config.toml
n_head = 6
positions = "learned"
attn_scale = 0.177
weight_decay = 0.0
MLP neurons of a small language model. Each row is named by its layer, matrix (up: input weights) and neuron, and shows model dimensions 144-239. Each number is 128 + 32 x the weight over its row's rms, rounded and kept within 0 to 255.
After each neuron's rows, "fires on" lists the tokens most often at its 100 highest values on Wikipedia text that the model never trained on.

L19.up980 [111  99 142 114 105 130 139 159 123 156 187 191 118 128  98  79 127 142 166 116  55  93 189 142 143 188 107 167 130 208  73  81 122 189 163 162 131 120 119 121 190 140 106 162  98 141 129 109 153  63 101 107 187 110 176 118 152  63 126 158 145 167 136 217 119 104 130 101 143  75 122 117 137 146  50 112 127 105 144 166 107 112 125  89 150 115 132 136 136 136 101  90  53  90 113 117]
fires on: ",", "),", "\","

L11.up988 [159  99 218 145 178 124 101 110 101 112 125 124 126 141 100 107  86 131  91 129 159 135 121 102 102 114 157 133 147 111 148 105 144 169 124 150 139 104 111 126 134 168 186 126 134  82 153 106 134 184 164 143  91 121 125 182 140 139 131 136  99 152  61  99 115 150 153  88 102 176  82 140 171 140  85 183  90 149 148 100  73 119 205 104 130 110 106 142 167 127 130 126 155 151 125 118]
fires on: ":", "ation", "one", " Total", " by", "ode"

L15.up530 [166 133 140 122 163 138 144 114 139 106 127 186 139 143 138 109 131 191  99 112 199 149 108 126 153 153  96 191 165 186 147 122 153 138 175 160  95 123 159 135 127 142  75 100 142 172 164 140 112 127 123 131 159  57 126  59 137 110 143 175  99 143 128 178 159  74  68  66 108  95 120  75 122 151 100  94 118 134 126  91 154 176 134 107 103  97 115 126 159 152 114 145 116 148 111 217]
fires on: "-", " ab", ":", " un", " his"

L19.up914 [102 108 133 111 137 140 113 113 143 187 177 114 137 135 135 110  71 117 116 141 143 121 155 102 123 152 117 145 117 109 154  87 174 154 195 180 148 134 155  94 173  83  77 118 104 154 148 109 125 149 145  59  36  75 187 137 125 185 164 127 141  98  59 111 114 117 104  95 144  62  99  88 182 179 141 175  56 109  87 162 181 174 150 139 113 165 143 171 131 154 127 158 125 142 151 169]
fires on: "-", " of", " as", "|", "ith", " with"

L19.up59 [ 89 105 174 152 158 194 114  85 118 161 125  93 135 203 161 162 128 135  98 161  98 155 158  94 187 103 181 119 115 125 128 108 189 141 127 161 175 107 127 140 180 117 150  79  85  77 129 154 146 112 101 158 136 176 135 142 182 154  91 104  73 137 176 197 133 143 104 109 131 151 115 128 109 140 106 124 158 164 106 144 106 126 122 160 164 125 112  83 129  56 137 140  93 106 126  96]
fires on: " so", "very", " most", " some", " more", "ess"

L19.up851 [142  91 162  43 109  86 121 121 126  89  98 134 213 145  85  77 231  84 124 134 159 117 103 119 109 135  94 104 173  68 106 158 116 135 103  60 105 148 171 164 163  78 108  68  64  87  87 114 131 161 161 112 159 158 152  94 149 167 160 140 132 152 131 137 117 106  78  32  94 126  99 113 121 141 146 135  94  99 111 144 146 101 151 114 131  94 180 160 192 128  90 132 125 103 158 128]
fires on: " (", " b", "im", "em", "ir", "il"

L4.up261 [128  82 155 141 154 131 109 104 152 164 138 101 117 144 107 133  97 119 142 133 128 157 109 177 165 196 102 100 107 132 144 112 128 142 151 130  80  87 182  90  81  74  92 155  48 102 152 115 150 178 150 204 153  90 119 133 123 129 163 123 119 119 203 137 168 113 172  90 134 145 138 111 115 147 149 119 134 122  78 128 178  98 152 147 146 109 160 148 140 157 123 100 171 105 126 151]
fires on: "ia", "ell", "i", "s", "z", "ie"

L10.up809 [221 100 160 116 120 157 127 147 160 119  94  95 142 109 128  83 159 135  99 117 130 105 123 126 156 140 158 193 117 146 108 116  81 147  86 146 131 137  99 105 142 121 157  91 133 154 113 115 140  70  64  62 193 164 140 175  81  73 145 178 110 139 158  67 135 115 159 116  64 181 138 102 189 100  96  75  93 109 125 151  85 112 159 122 154  99 148 171 138  99 148 141 125 119 131 134]
fires on: " rec", " Rec", "le", "qu", " des"

L15.up468 [100  94 151 134 100 102 102 106 123  93  62 151 122 113 124 137 178 164 172 119  97  24 155 141 193 148 146 174 146 179 128  81 162 107  86 138 154 142 107  76 123  85 193 132 172 107  82 110 115  85 137 128 161 137 136 150 178 131  97 159  98 168 165 139 116 118  90 138  72 117 122 174 165  91 122  88 138  91 126 110  69 114 134 114 126 142  86 116  90 121  90 181 145  99 171  91]
fires on: "-", " th", "qu", "ter", " w", "w"

L20.up133 [127 115 183  80 167 153 132 109 101 159 145 114 191 131 136 128 124 113 124 143  46  63  87 142 142 151 161 122 122 163 128 130 115 120  87 146 119  72 162 144 181 153  79 156 169 162 118 167  91 137 202  78 113 136 104 107  89 131 167 146 119 155 161 123 164 177 144  94 149 163 150 135 100  68  53 166 114 126 183 160 131 153 147 148 124 131 118 110 133 140 127 151 105 164 133  90]
fires on: " ", "at", " |", ";", "it"

L20.up0 [173 149 142 114 108 132 159 125 111  91 109 170 144 123 107 119 175 139 146 130 118  70 143 115 116 119 135 189 137 189 180 140  76 123 151 122 116 138 112 107 152 138 119 130 103  85 139  92 110  42 142 143 162  68 189 160 178 147 135 142 140 142 155 199 132 144 136 150 162 110  89  77 116 156  75  88 109 182 123 125 117 147 109  74 134  86 114 238  84 126  90 179 120  91  92 170]
fires on: " (", " in", ","

L20.up339 [135 108 100 138 118  85 158  75 185  70 142 129 127 165 128 124  96 141  99  99 116  90 122  89 152 120 112 106 166 154  72  75 156 174 170 116 130 107 126  71 142 101 151 108 137 137 151  43 134 128 159  95 124 100 168 124 128 145 118 150 140  89 122  76 147 153  75  94  94 108 139 119 142 188 176 133 100 133 131  98 116 154 180 144 125 152 135 109 167 124 106 125 108 190 163 188]
fires on: " (", "-", " \"", " as", " in", " g"

L17.up429 [155  77 144 165 140 114 123 178 114 125 188  90 108 136 125 129 155 106 169 131 121  70 105 133 111 180 100 179  96 149 172 111 111  95 134 110 155  93 115 122 162 106  76 110  91  90 158 107 120 127  89 124 190 131 153 134 102 207 108 180 145 116 158 195 153 166 111 145 160 168  67  51 146 143 158  52  73 129 161 170 129 186 168 120 140  77 104 163 133 125  72 135 137 145 143  81]
fires on: "\"", " (", ";", ")", "."

L6.up418 [137 124 187 109  91  83 131 151 150 179 124 149 175 135 150 138 151 102 120  92 110 111  95 127  88 159 109 157 108  83 152 142 108 129  94 155 164 132 120 183  68 106 160  33 159 179 111 120 129 148  79  97 111 184 124 113 107 113 123 121 121 155 145 101  89 139 148 124  86 131 142 141 162 180 146 129  48  82 103 142 120 141 165 131 113  69 163 133 171  86 132  70 110 134 131 180]
fires on: "ig", "ir", "un", "adem", "sk", "oc"

L10.up303 [184 128 159 127  94 159 109 173 106 112  84 190 157 151  81 141 137 163  92  95 103 104 118  83 128 170 115 173 190 134 112 122 140 133 130 180 131 103 150  91 156 128 144 154  90 129 120 124 150 176  51 130 111 125 173 146 140  97 158 145 121 143 157 163 116 136 128 135 133 130 100 123 156 179 202  94 126 140 165 184 126 136 140 161 113 140 154  84 152 140 139  94 136  77  93 139]
fires on: "ro", "e", "he", "lo", "le", "al"

L10.up173 [150 120 150 126  69 133 143 155 140  90 158 135 127 189  96 124 106 142 158 107 128 158 142 114  79  83 154 122 158 188 124 173 139 150 143 150 136 156  82 132 134  95 104 131 183  98  70 181 145 114 122  99 154 126 112 138 155 154 110 121 124 157 171 144 179 125  84  78 183 111 174  88 126 150 114 146 146  94 140 141 116 180 183  57 151 130 153 187  97 133  73 174 120 123  96 174]
fires on: " and", ",", " |", " or"

L6.up976 [118  57 164 139 161 157 137 134 101  69 122 112 145 122 131  89 113 109 173  70 107  78  98 135 116 184 222  77 162 100 101 131 127 132 113 129 130 119  97 157 173  93 134  97  82 175 193 190 165 165 122  88 123 108 140  61 165 194  96 154  80 103 161 144 188 137 137 101 124  93 120  78 122 158 103 143 203 132 100 118 174 117 135 117  89  71 100 148  96 126 106 178  85  93 141 145]
fires on: "if", "iv", " al", "em", "is", "ae"

L17.up446 [159 137  81 127 116 119 143 172 160 161  87 170 149 111  93  82  74  78 112 151  83 130 174  78 142 149 170 114  99  97 103 115 132 167 121 138 136 124 139 145 129 145 130 114 117 113 149  86  74 158 128  91  92 144 128  43 138 100 192 123 154  88 119  77 175  98 119 115 180 157 105  52 120  65 138 130  75 153 118 127 178  53 171 103  70  89 155 165 144  99 110 216 119 179 129 179]
fires on: " f", "ed", " of", "s", "ing", "es"

L11.up585 [ 63  69  99 192 100 114 121 166 126 129 109 147 163 147 128 120 121 136 141 119 119 119  50 151 127 167 165  97  91 101 130 129 124 119  85 141 121 102 157 120  77 122  96  61 106 132 110 135 188 201 151 120 112 148 128 139 123 130  72 135  95 134 165 179  95 154  79  42 120 152 162 170 205 132 138 158  60 171  96 123 113 168 216  91 165  74 163 131  88 134 101  91  67 137 147 189]
fires on: "i", "if", "ab", "ap", "im", "m"

L19.up377 [118 134 117 118 118 116 103 113 160 131 141 155 126 174  87 138  52 172  67  73  49 100 160  70 135 155 135 161 152 150  94 127 132 137 112 206  98 126 129 100 139 154 132 154  51 146  88  99  97 154 126 112 166 123 138 110 217 110 201 100 118 175 149 115 133 150  89 159  72 166 107 151 135 181 106 126 174 171 127 105 151 136 148 138 199 154  88 148  95  94 108 103 141  51 118  83]
fires on: "re", " se", "ro", "he"

L19.up367 [111  69 131 132 130  73 154  73 171 138 149 148  93 104 105 123 134 121  82 131 137 102 111 147  86 141 120  83  83  99  87  49 150 124 107 141 122 120 111 152 160 157  95 114  96  82 100 195 143 107 176 107 117  87 179  52 203 134  86 154 142 151 114 179 106 179 136 152  81  80 133  83 119 130 129 120 170 116  91  67 110  96 141 136 121 173 110 162 140 160 186 188  80 129 175 181]
fires on: " B", " W", "-", "W", "–", "il"

L11.up954 [ 93 146 217  74 164 165 165 160 120 178 161 183 156 132  96 117 160 110 124 121 132 133 103 124 156 187 126 101 134 135 122 109 176 112 157  75  87  83 150 179  65 131  97  34 156 122 179 152 111 195 113 156 136 132 127 103 113 127 123 110  69 119 167 105 120 122 150  89  85 149 102  90 139 151 132 120 116 125 172 178 116 102 145 132  94  83 161 122 161  88 122  88 100 196 160 178]
fires on: "at", " is", "ce", "amp", "s", "ong"

L6.up647 [ 92 165 108 124 125 143 139  67 139  48 165 125  93 115  87 103 131 103 164 165 149 117  99  81 103 142 136 127 182 148  97 102 130 119 136 166 120 145 119 113 149 162 109  71  87 159 113 100 121 168 161 131 120  87 115 112 108 138 102 132 114 121 146  80  90 134 120 107 118 133 113  70 133 122 138 133 100 143  91 149  95 127 159 157 107  99 136 218 127 123 206 100  34 121 126 109]
fires on: " ===", " rece", "re", " requ", "os", "p"

L19.up785 [128  85 134 110 140 190 110  33 158 164 184 171 118  83 154  69 126 159 149 140  93 131 234 137  99 126 110 159 152 147 109 111 155  87 144 110  94 176 116 134 107 164 144 193 127 148 214 103 123  97 146 137 121 173 163 130 159  94 187 123 137 170  91  87 128 129 125 105  94 117 105 172  41 147 153  73 136 121 127 153  85 100 185 119 160 120 118 105 128 118 151 101 134 157  98 121]
fires on: " |", ",", "-", ":", " USA", " g"

L11.up655 [131 113 185 125 125  66 109 140 163 111  89 147  92 155 114 146 152  88 108 141 137  92 135 151 154 140 139 120 127 135 139 159 120 117 146  33 153 155 187 127 140 118  64 102  99 142  98 169 147 135 174 107 101  82 149 119 189 126 157 132  95  97  82 160 177  87 126 122 122 105 142 130 103 147 180 137 144 131 131 152 188 120  61 150 190 114 189 160 141 146 159 133 107 143 129 116]
fires on: "im", "is", "a", "-", "em"

L10.up998 [ 95 120 112 120 119 149  56 117 214  92 173 130 196 139 141  91 111  84 166  99 102  98  62 102  87  53 214 123 143  94 107 120 147 189 131 151 111 120 112 118 130 110 143 134  53 182 157 149 101  97 147 166 140 152 146 168 143 179 189 107 124 169 165 132 166 155 146  68  86 176 150  85  67 141 150 152 122 148 108 126 146 178 138  93 138 132 128 127 148 119 161 142 107 169  89 193]
fires on: "6", "b", "9", " up", "up", "ov"

L15.up831 [147 124 137 145 152 144 162 145 110 130 121 175 159 176  77 108 149 160 154 164 113 120 107 114 138 207  85 156 171 129 151 144 116 112 153 147 108 140 159 115  80 149  94 123  92  39 133  89 133 138 170  98 195 118 158  62 112 101  91 117 136 166  87 105 131 114 146 144 108 113  88  96 148 129 135 112 144 121  98 113 148 163 107 142 168 117 116  90  90 134 143 137 103 131 117 129]
fires on: " he", ",", " He", "ed", " was"

L10.up181 [175  12 116  90 110 173 108 147 175  91 134 142 176 145  99 120 118 148 131 133 107 125 119 113 121 117 101 158 126 175 156 102 145 160 113 125 131 125 103 150 178  72  93  94  81 165  58 151 123 115  95 135 144 145 150 104 182 151 171 157  88 130  84 143 147  90 143 114 102 188 114 111 142 116 118 111 130 152 123 160 105 135 110 116 145  67 148 132 220 168  95 147 117  76 127 132]
fires on: "ol", " acc", "red", "oc", "r"

L17.up124 [151 130 136  80  81 174 143  96 103 156 133 136 120 149  80 190 146 118 125 153 173 130 106  85 156 124 101 171 151 115 119 126 120 174 127 146 115 123 170 132 104 161  85 122 152 108 164  88 198 123 100  79 139 116 142  77 139  95 123  85 137 128 106  94  93 137 101 110 145 177  58 125 120 120  69 101 122 120 165 102 167 133 130 147 114 173 142  95  73 116  71 174  94  96 101 117]
fires on: " He", "He", " They", "s", " he", "y"

L20.up418 [159 135 193 123 157 148  76  95 141 175 180  58 133 121 164 159 119 171 108 157 100  65 155 127 121 125 141 145 175 151  95 118 149 124 154 136 134 179 139 103 106 151 105  97 167 176 122 148  70 111 166 148 164 185 118  86 123 134 152 155  82 192  81 121 117 105 126  82  89 149  82  61 117 108 134 180 120 152 172 178 181 136 107 109 146 146  85 112 154 127 100 109 121 146 167 163]
fires on: " |", " with", "ad", " or", ";", " and"

L17.up342 [129 153 149 147 126 115  93 103 100 105 154 183 112 144 102  61 118 118 122 154 102 109 153  94 123 121 139 162 133  77 159 128  84 127 204  75 117 138  64 115 164 113 142 162 112 149 108 141 140 135 145 152 184  86 190 128 122 137  86 133  89 140 141 130 111 149  69 103  93  72 121 126  97 182 121  94 146 168 106 130  86 146 155 108 138  71 131 188 178  88  82 136  43 114 141 172]
fires on: " in", "-", "ly", "ten", " b", "ually"

L15.up653 [173 130 118 149 203 165 108 144 170  97 158 121 155  77 135 116 145 112 136 103  94  91 141 109 153 115 176 107  73 119 131 114 180 142  53  85  85 159 166  96 105 137 121 109  55 130 150 102 102 136 100  96 115 137 136 103 160  80 105  77 164 124  96 111 144  96  66 131 154  89 142 119 150 133 142 141  71 115  99 161 159  97 113 149  96  68 119 113 101 132 115 134 177 123 142 193]
fires on: "i", "in", "ac", "u", "ic", "b"

L4.up546 [166 113 164 172  73 110 108 125 154 120 102 191 126 136 125 164 202 104 162 125 128  86 121 124 114  93  91 145 165 175 162 133 106 146 112 163 152 131  69  73 113 135 118 122  95 140  93 109 160 131 105  78  78 189 116 140 120 109  83 170 189 196 146 109 133  89 141  89 117 127 146 107 156 104 167  82 135  82 135 141  20 117 154 168 168 137 164 138 125  90  69 102 144 156 151 122]
fires on: "qu", " Rec", " for", "ec", " For", "ign"

L6.up610 [146 172 136 173 201 211 128 117 160 157 120 150  82 120  87 143 135 157 104 102 111 138 105 126 171 131 133 131 113 112 153 106 126 175 101 112 185 145 148  72 111 109 113 100 123 189 175 110  99 149 137 124 132 144 115 177 100 148 177 139 187 140 113  66 140  93 176 128 102  86 134  95 128 136 125 103 126 130 133 157 141 103 149 164 131  85 159 133 109 139 162 136 165 118 194 148]
fires on: "in", "oc", "ath", "oth", "h", "ic"

L4.up746 [120 133 135 137 129 206  92 164 173 144  79 108 156 110 113 121 127 125 106 122 135 191 108 128 146 118 159 146  64  91 123 106 121 132 112 157 188  90 119 106 121 118 114 109  85 175 141 137 161 159 116 108 137  39 136 114 130 171  92 161 152 135 118 151 180 153  67  85 129 160 172 101 126 103 165 133 118 167 124 149 117 138 190  91  89 112 127 149  57 141 123  61 120  79 163 134]
fires on: "re", "ow", "a", "ound", "i", " pre"

L11.up185 [ 82  98 153 157 169 131 112  98 113 138 111 144 175 125  93 157 144 165  82 160  52 129 133 120 107 198 135 171 141 128 197 127 124 145 141 111 154 168 118 181 117 118  46 115  93 134 143 155 163 150 105 136 122  60 166 160 100  88 121  65 137 131 176 137 120 169 124 148 136 101 114 117 146 142 128  76 106  96 205 156 153 126 132 120  60 137  67  73 104 155  72 163 138 150 114 129]
fires on: "%", " July", "g", ";", " February", " August"

L10.up157 [156  53 151 111 162 134  84 116 119  80 139 103 123 179  84 100 116  94 110 100 105 123  66  92 124 173 119  96 155 143 153 127 125 136 104 132 154  78  82 140 207 144 130  93 118 166 149 202 137 149 117 131 128 147 160  95 151 170 168  59 128  88 142 161 179  94 131 137 141 160 115 123 161 108 113 178  88 149  57 146  95 125 122 125 158  63 150  97 148 167 102 135  59  97  95 143]
fires on: "s", "b", "ab", "im", "is", "iv"

L15.up291 [ 81 142 153 106 206  86 142 205  89 187 103 204 119 116 147  91  81 135 129 174 145  91 156 123  75 162 144 175  89 179 121 134 106  78 111 171 121 155  97 111 136 136 145 124 110 104 161  78 106 145 163  59  84 118 124 147 162 119 119  92  91 139  95  61 193 134 174  70 181 127 124 102 136 113 106 136 151 159 102 168 149 163 157 102 104 122 122 124  99  63 102 198 131 127 154 179]
fires on: "ing", ")", "ed", "m", "}", "."

L10.up782 [130 166 101  91 191  83 108 125 168 138 114  86 111  93 120  80  81 120 153 131 142  61 177 108 107  89 149 179 189 145 124 109 128 143 111 153 107 119 155 159 149 162  91 100 152  91 106 136 102 159  85 127  80 119 150 110 143 123 139 130 132 120  80 131 162 128 147 122 146 180 136 106 124 164 130 173 113 176 122 174 143 131  89 103 101 128 155 163 137 102 106 179 166 168 190 139]
fires on: " Award", "em", "ix", "ud", "os"

L4.up138 [134 149 151 160  77 103 102 167 141 180 127 169 120  71 120 106 144 150 157 153 102 143 122 207 127 148 126 137  86 128 116 145 141 168 144 150 115 165 177 122  89  69  94  79  94  94 131 111  95 199  82 115  64 111 119  92 103 111 108 124  79 141 161 107 123 121 100  94 119 136 122 124 152  88 183 101 169  94 150 107  82  66 122 130 136 140 113 156 117  83 106 177 149  93 150 139]
fires on: "I", "er", "y", "ble", "ice"

L15.up212 [121  84 216 171 125 122 149 129 175 144 111 181 128 150 142 100 181 137 119  88 132 106 144 118 111 109 117 141 129 155  98 110 165  94 140  93 156  90  67  82 188 167  99  48 101 127 108 135  72 121 174 182 137 122 166 142 111 145  57  96 103 141 110 129 136 110  87 161 155 150 135 142 110  68  94  73 122 126 185 158  72 102 145 123  90 117 164 144 111 120 167 100  54 100 156 140]
fires on: "ed", "ing", "amed", "ide", "ated", "ear"

L4.up195 [110  68 128 191 153  80  97  97 130 126 146 125  99 202 119 151 116 124 133 142 171 123 146 144 156  84  89 114 142 115 139 120 176 103 132 132 159 122 185 131 172 128  73  89 134 125 167 100 142 131 114 110 116 127 156 120 133 155 107 162  76 136 199 166 138 125 123  80 134 127 174 155 160 140 139 120 179 157 106 151  74 124 180  81  95  63 145 158 132  93 105 173  84 148 111 150]
fires on: "ar", "al", "am", "ach", "a", "ed"

L6.up235 [145 148 185 141 189 149 126 112 118 163 184 117 120 137 133 103 116 118  98 173 164 124  91 121 122  64 109  79 182 155 109 119 162 131 108  71 132  66 155 118 107 173 104 125 102  67 142 111 105 120 102 126  65 174 141 119 169 121 125 185  75 191 161 169 142 119 156  65 118 129 150 121 123 125  93 170 150 148  55 128 136  71 194 114 122 161 145 135 144 173 118 151 127 194  93 164]
fires on: "ar", "at", "us", "er", "ed"

L19.up395 [ 83 112 159  84 104 120 118 100 146 161 184 137 115 150  86 121 113 108 129 105 126 134 118 165  52 125 179 120 133 200 120 157 134  69 146 162 141 138 108 113 158 101 139 221 157 145 126 134 155 131  81 208 115  99 116  73 117 162 111 116 100 128 102 134 142  54  94 110  81  82 147  54 106 158 118 121  71  25 109 144 142 179 160 112  97 125 103 146 124 130  55 158 142  95  96 123]
fires on: " |", ":", ",", "\n", ";", " was"

L6.up403 [139  99 150  60 115 157 101 119  99 140 150  88 163 147  93 117 160 162 151 167 106  94 105 155 128  80 130  85 175 133 103 180 137 147 105 127 145  65  92 169 109  82 160 132 132 141 187 165 170  98  77 107  94 144 170 103  75 121 130 128 131 120 167 137 108 101 138  98 116 189  85 131 109 189 128 175  95 124 130 134 114 164  98  98 115 151 140 109 105 110  88 106 128 149 148 137]
fires on: "at", "th", "ce", "k", "us", "az"

L19.up332 [ 96 135 160 139 161 142 101 170 170 188  94 130 172 119  96 123  94 148 150 161 118 147 125  80 151 152  93 160 197 109 112  35 139 122 118 157  83 161 113  86 169 148  88 133  81 182 197  83 134  67 133 101 168 105 146  95  87 106 125 157  89 123 140 166 105 123 125 174 124 141 114 161 134  71 173 126 116 129  69 170 132 150 126  92 142  81  99 112 114 109  69 145  93 156 117 209]
fires on: " a", " in", ":", " as", "ing", " \""

L15.up313 [127 113 115 166 175 141  89 121 149 150 134 122 150 118 117 147 125 176 142 184 128 112  87  69 147 172  88 123 132 114 111 164 187 118 109 166 105 173  98 142 180 144  85  83 115 194  94 140  89  94 100 134 117  85 158 101 139  83 195 115 149 135  65 139 123 140 155  36 108 132 102 144  98  87 116 145 137 147 132 165 195 156 125 148  93 136 174 131  36 105 144 150 142 118 118 123]
fires on: "b", "-", "im", "h", "–", "eb"

L11.up285 [133 185 141 114 198 164 101 106 100 145 205 147 150 161 170 118  58 125 122 123 163 155  68 142 153  93  89 125 159 112 112 175 147  87  73 112 140 137 126  95 102 103  97  83 101 117 137  87 104  88 178 106 105 164 171 129 133  49 141 109 141 176 160 129 109 184 123  90 129 198  75 168 160 179 120 161  85 129 137 132  87 171  98 101 135 128 165 113  80 109 108 130 100 149 102  93]
fires on: "b", "z", "h", "ec", "at", "th"

L4.up274 [126 158 152 162 167 103 122  98 109 107 107 113 154 167 137  67 115 102 185 140  98 161  72 137 101 121 129  72 170 102 138  91 167 110 126 168  95 110 141 160 179 166 136 150 105 125 130 165 130 157 183 148 123 133 156  92 164  71 157 138 156  91 137 106 129 153 186  20 164 162 151  82 117 162 139 108 132 134 103 178 101 119 138 167 166  80 124 185 171 170 130  92  85 137 151 178]
fires on: "os", "p", "es", "ad", "4", "er"

L19.up269 [127 131 156 132  97  94 126  91  64 161 103 106 109 125 160 120  64 131 133  75 153 105 111 113 198 112 137  88 137 120 137 122 159 101  80 124 139 129 137 104  73 126 113 112 121  63 163 137 177 129 142  84 167 120  92 111 103 137 111 130 128 105 137 108  61 122  75  85 138 193 169 173 107 126 164 161 133 182 182 150 179 101 102 127 132 173 108 123 119 109  75 176 150 137 107 123]
fires on: " |", "or", "cl", "st", "b"

L19.up843 [189  66  93 164 127 153 127 129 130 122 170 117 115 132 122 120 170 150 144 132 185 120 104 137  56 136 150  66  95 152  80  76 126  62 116 144 155 159  96 136 127 184 114 110 138 157 124 106 116 103 121 155 109 119 106  82 112 159 149 137  54 124 187 146  89 150 116  94 104  89 133 129 140 154 125  86 190 159 103 125 126 148 141 149 129 152 122 166 132 159 184 110 131 169 165 158]
fires on: "B", "b", " B", "–", "-"

L19.up98 [175 165  98 138  94 133 160 110 184  88  89  94 111 113 135  91 105 162  99  93 108 146  99  82 148 150 156 130 166 190  96 112 211 127 186 140 160 110 106  54 140  81 145 183  64 148 151 100 161 178 138 135 165  91 173 136 130 151  89 133  95 122 214 137  99 152 179 106  44 144 110 148 120 119 128 103 140  96  75 134 137 118 154 164  86 151 231 177 135 167  88 159 141 141 172 165]
fires on: " the", "'s", " its", " as", "t"

L11.up91 [123 128 186 117 152 124 113 164 130 154 147 231 188 142 124 106  49  63 105 130 165  77 128 111  73 161  76 165 135 137 127  53 138 150 121  78 148 142 136 181  68 129 169 112 152 117 160 100 154 162 169 115 109  53 165 103 160 126 106 115 140  96 226 131 164 110 117 155 160 116  97 155  78 118 115  90 100 190 107 143 145 116 126  94 106 115 124 144  72 130 106 140  78 100 103 143]
fires on: "%", " may", "ing", " would", "at", "ed"

L6.up340 [151 113 130  95 127 160 113 119 172 161  85 202 123 128 186  73 156 100 149  88 113  97 137 111 133 108 106 144 146 156  98  87 215 123  94 130 139 133  96 108 142 172 122  33 103 130 170 148  83 145 123 157  95 206 118 121  91  96  91 111 114 169 221 105 110  58 196 114 104 136 133 115  95 120  75 126 118 145 104 196 114  90 156 107 155 197 122 118 101  99 139 118 100 148 134 196]
fires on: "ing", "ab", "ind", "man", "ed"

L10.up654 [103  24 121 144 133 126 134 122  92 148 130 150 128  59 152 111 133 107 181 136 186 147  54 153 181 185 128 121  96 147 153 100  97 148 127 136 180 107 109 173 231 140  99 126  81 123 199 138 108 158  83 168 139 103 134  95 160 118  63  86  99 147 120 166 179 133  77  98 149 114 104 115 140 111 126 104 160 131 107 112 134 144 173 110 134  95 146 120 111 126 181 153  99 139 184 113]
fires on: ".", "19", " B", "c"

L10.up907 [135  95 144 171 142 135 108 112 138  73 174 125 133  83  91 136  52 130 130 113 168 104 105 138 118 130 134 121 184 161 142 108 170 158 106 105 137  85 120 147 129  94  94 130  53 161 112  98 143 101 113 118 117 105 148 104 152 110 103 165  69 130 119 116 100  96 129  92 110 113 112  62 102 164 135 135 147 155 139 123 109 106 190  87 132  79 155 102 197 136 105 179 154 175 149 201]
fires on: "-", "r", "t", "oc", "g", "ra"

L17.up444 [173 153 149 129 147 113 124  93 205 162 168 166 181  53 141 110  93 161  90 154 162 154 141 151  95 189 127 116 189 121 168  97 108 144 112 136 137 153  96 175 150 114  92 128 123 157 179 127  74 141 124 224 176  74 143 135  84 113 118 150 104  89 107 168 136  94 165 135 135  92 197 114 103 137 171 105 118 110  90  69 102 117 119  79 176 137 128 127 133  44 118 111  72 164 164 207]
fires on: " a", ":", " of", "ese", "-", "):"

L4.up438 [131 161 138 168 191 187 143 160  91 133 153 134  72 115 107 179 110  90 108 127 137 162  74 131 115 167 171 116  88 160 127 130  90 148  92 184 152  91 128  98 143 108  95 111  94 166 120 101 164 118 161 107 105 134 100 100  86 172  85 100  69 136 102 118 185 152  90  72  89 141  95  81 161 103 168  59 127 138  89 183 108 121 185 129 127 105 123 132 123 144 133 138  80 130 135 194]
fires on: "ap", "op", "ob", "im", "ib"

L15.up526 [139  93 156  90 180 173 109 138 138 108 136 148 133 140 111 101 127 146 165 106 149  70  59 122 155 178 144 166  97 126 166  59 161 181  89  76 151 119 166 132 156  84 130 106  44 112 159 175 133  93 143 136 147 168 134 116 105 130  81  81  93 159 179 128  88 117  95 114 113 138  66 149  69 192 119 156 125 129  70 175 176 179 169 116 159 132 136 204 118 168  76 153  99 125 118 156]
fires on: "em", "g", "m", "en", "ag", "is"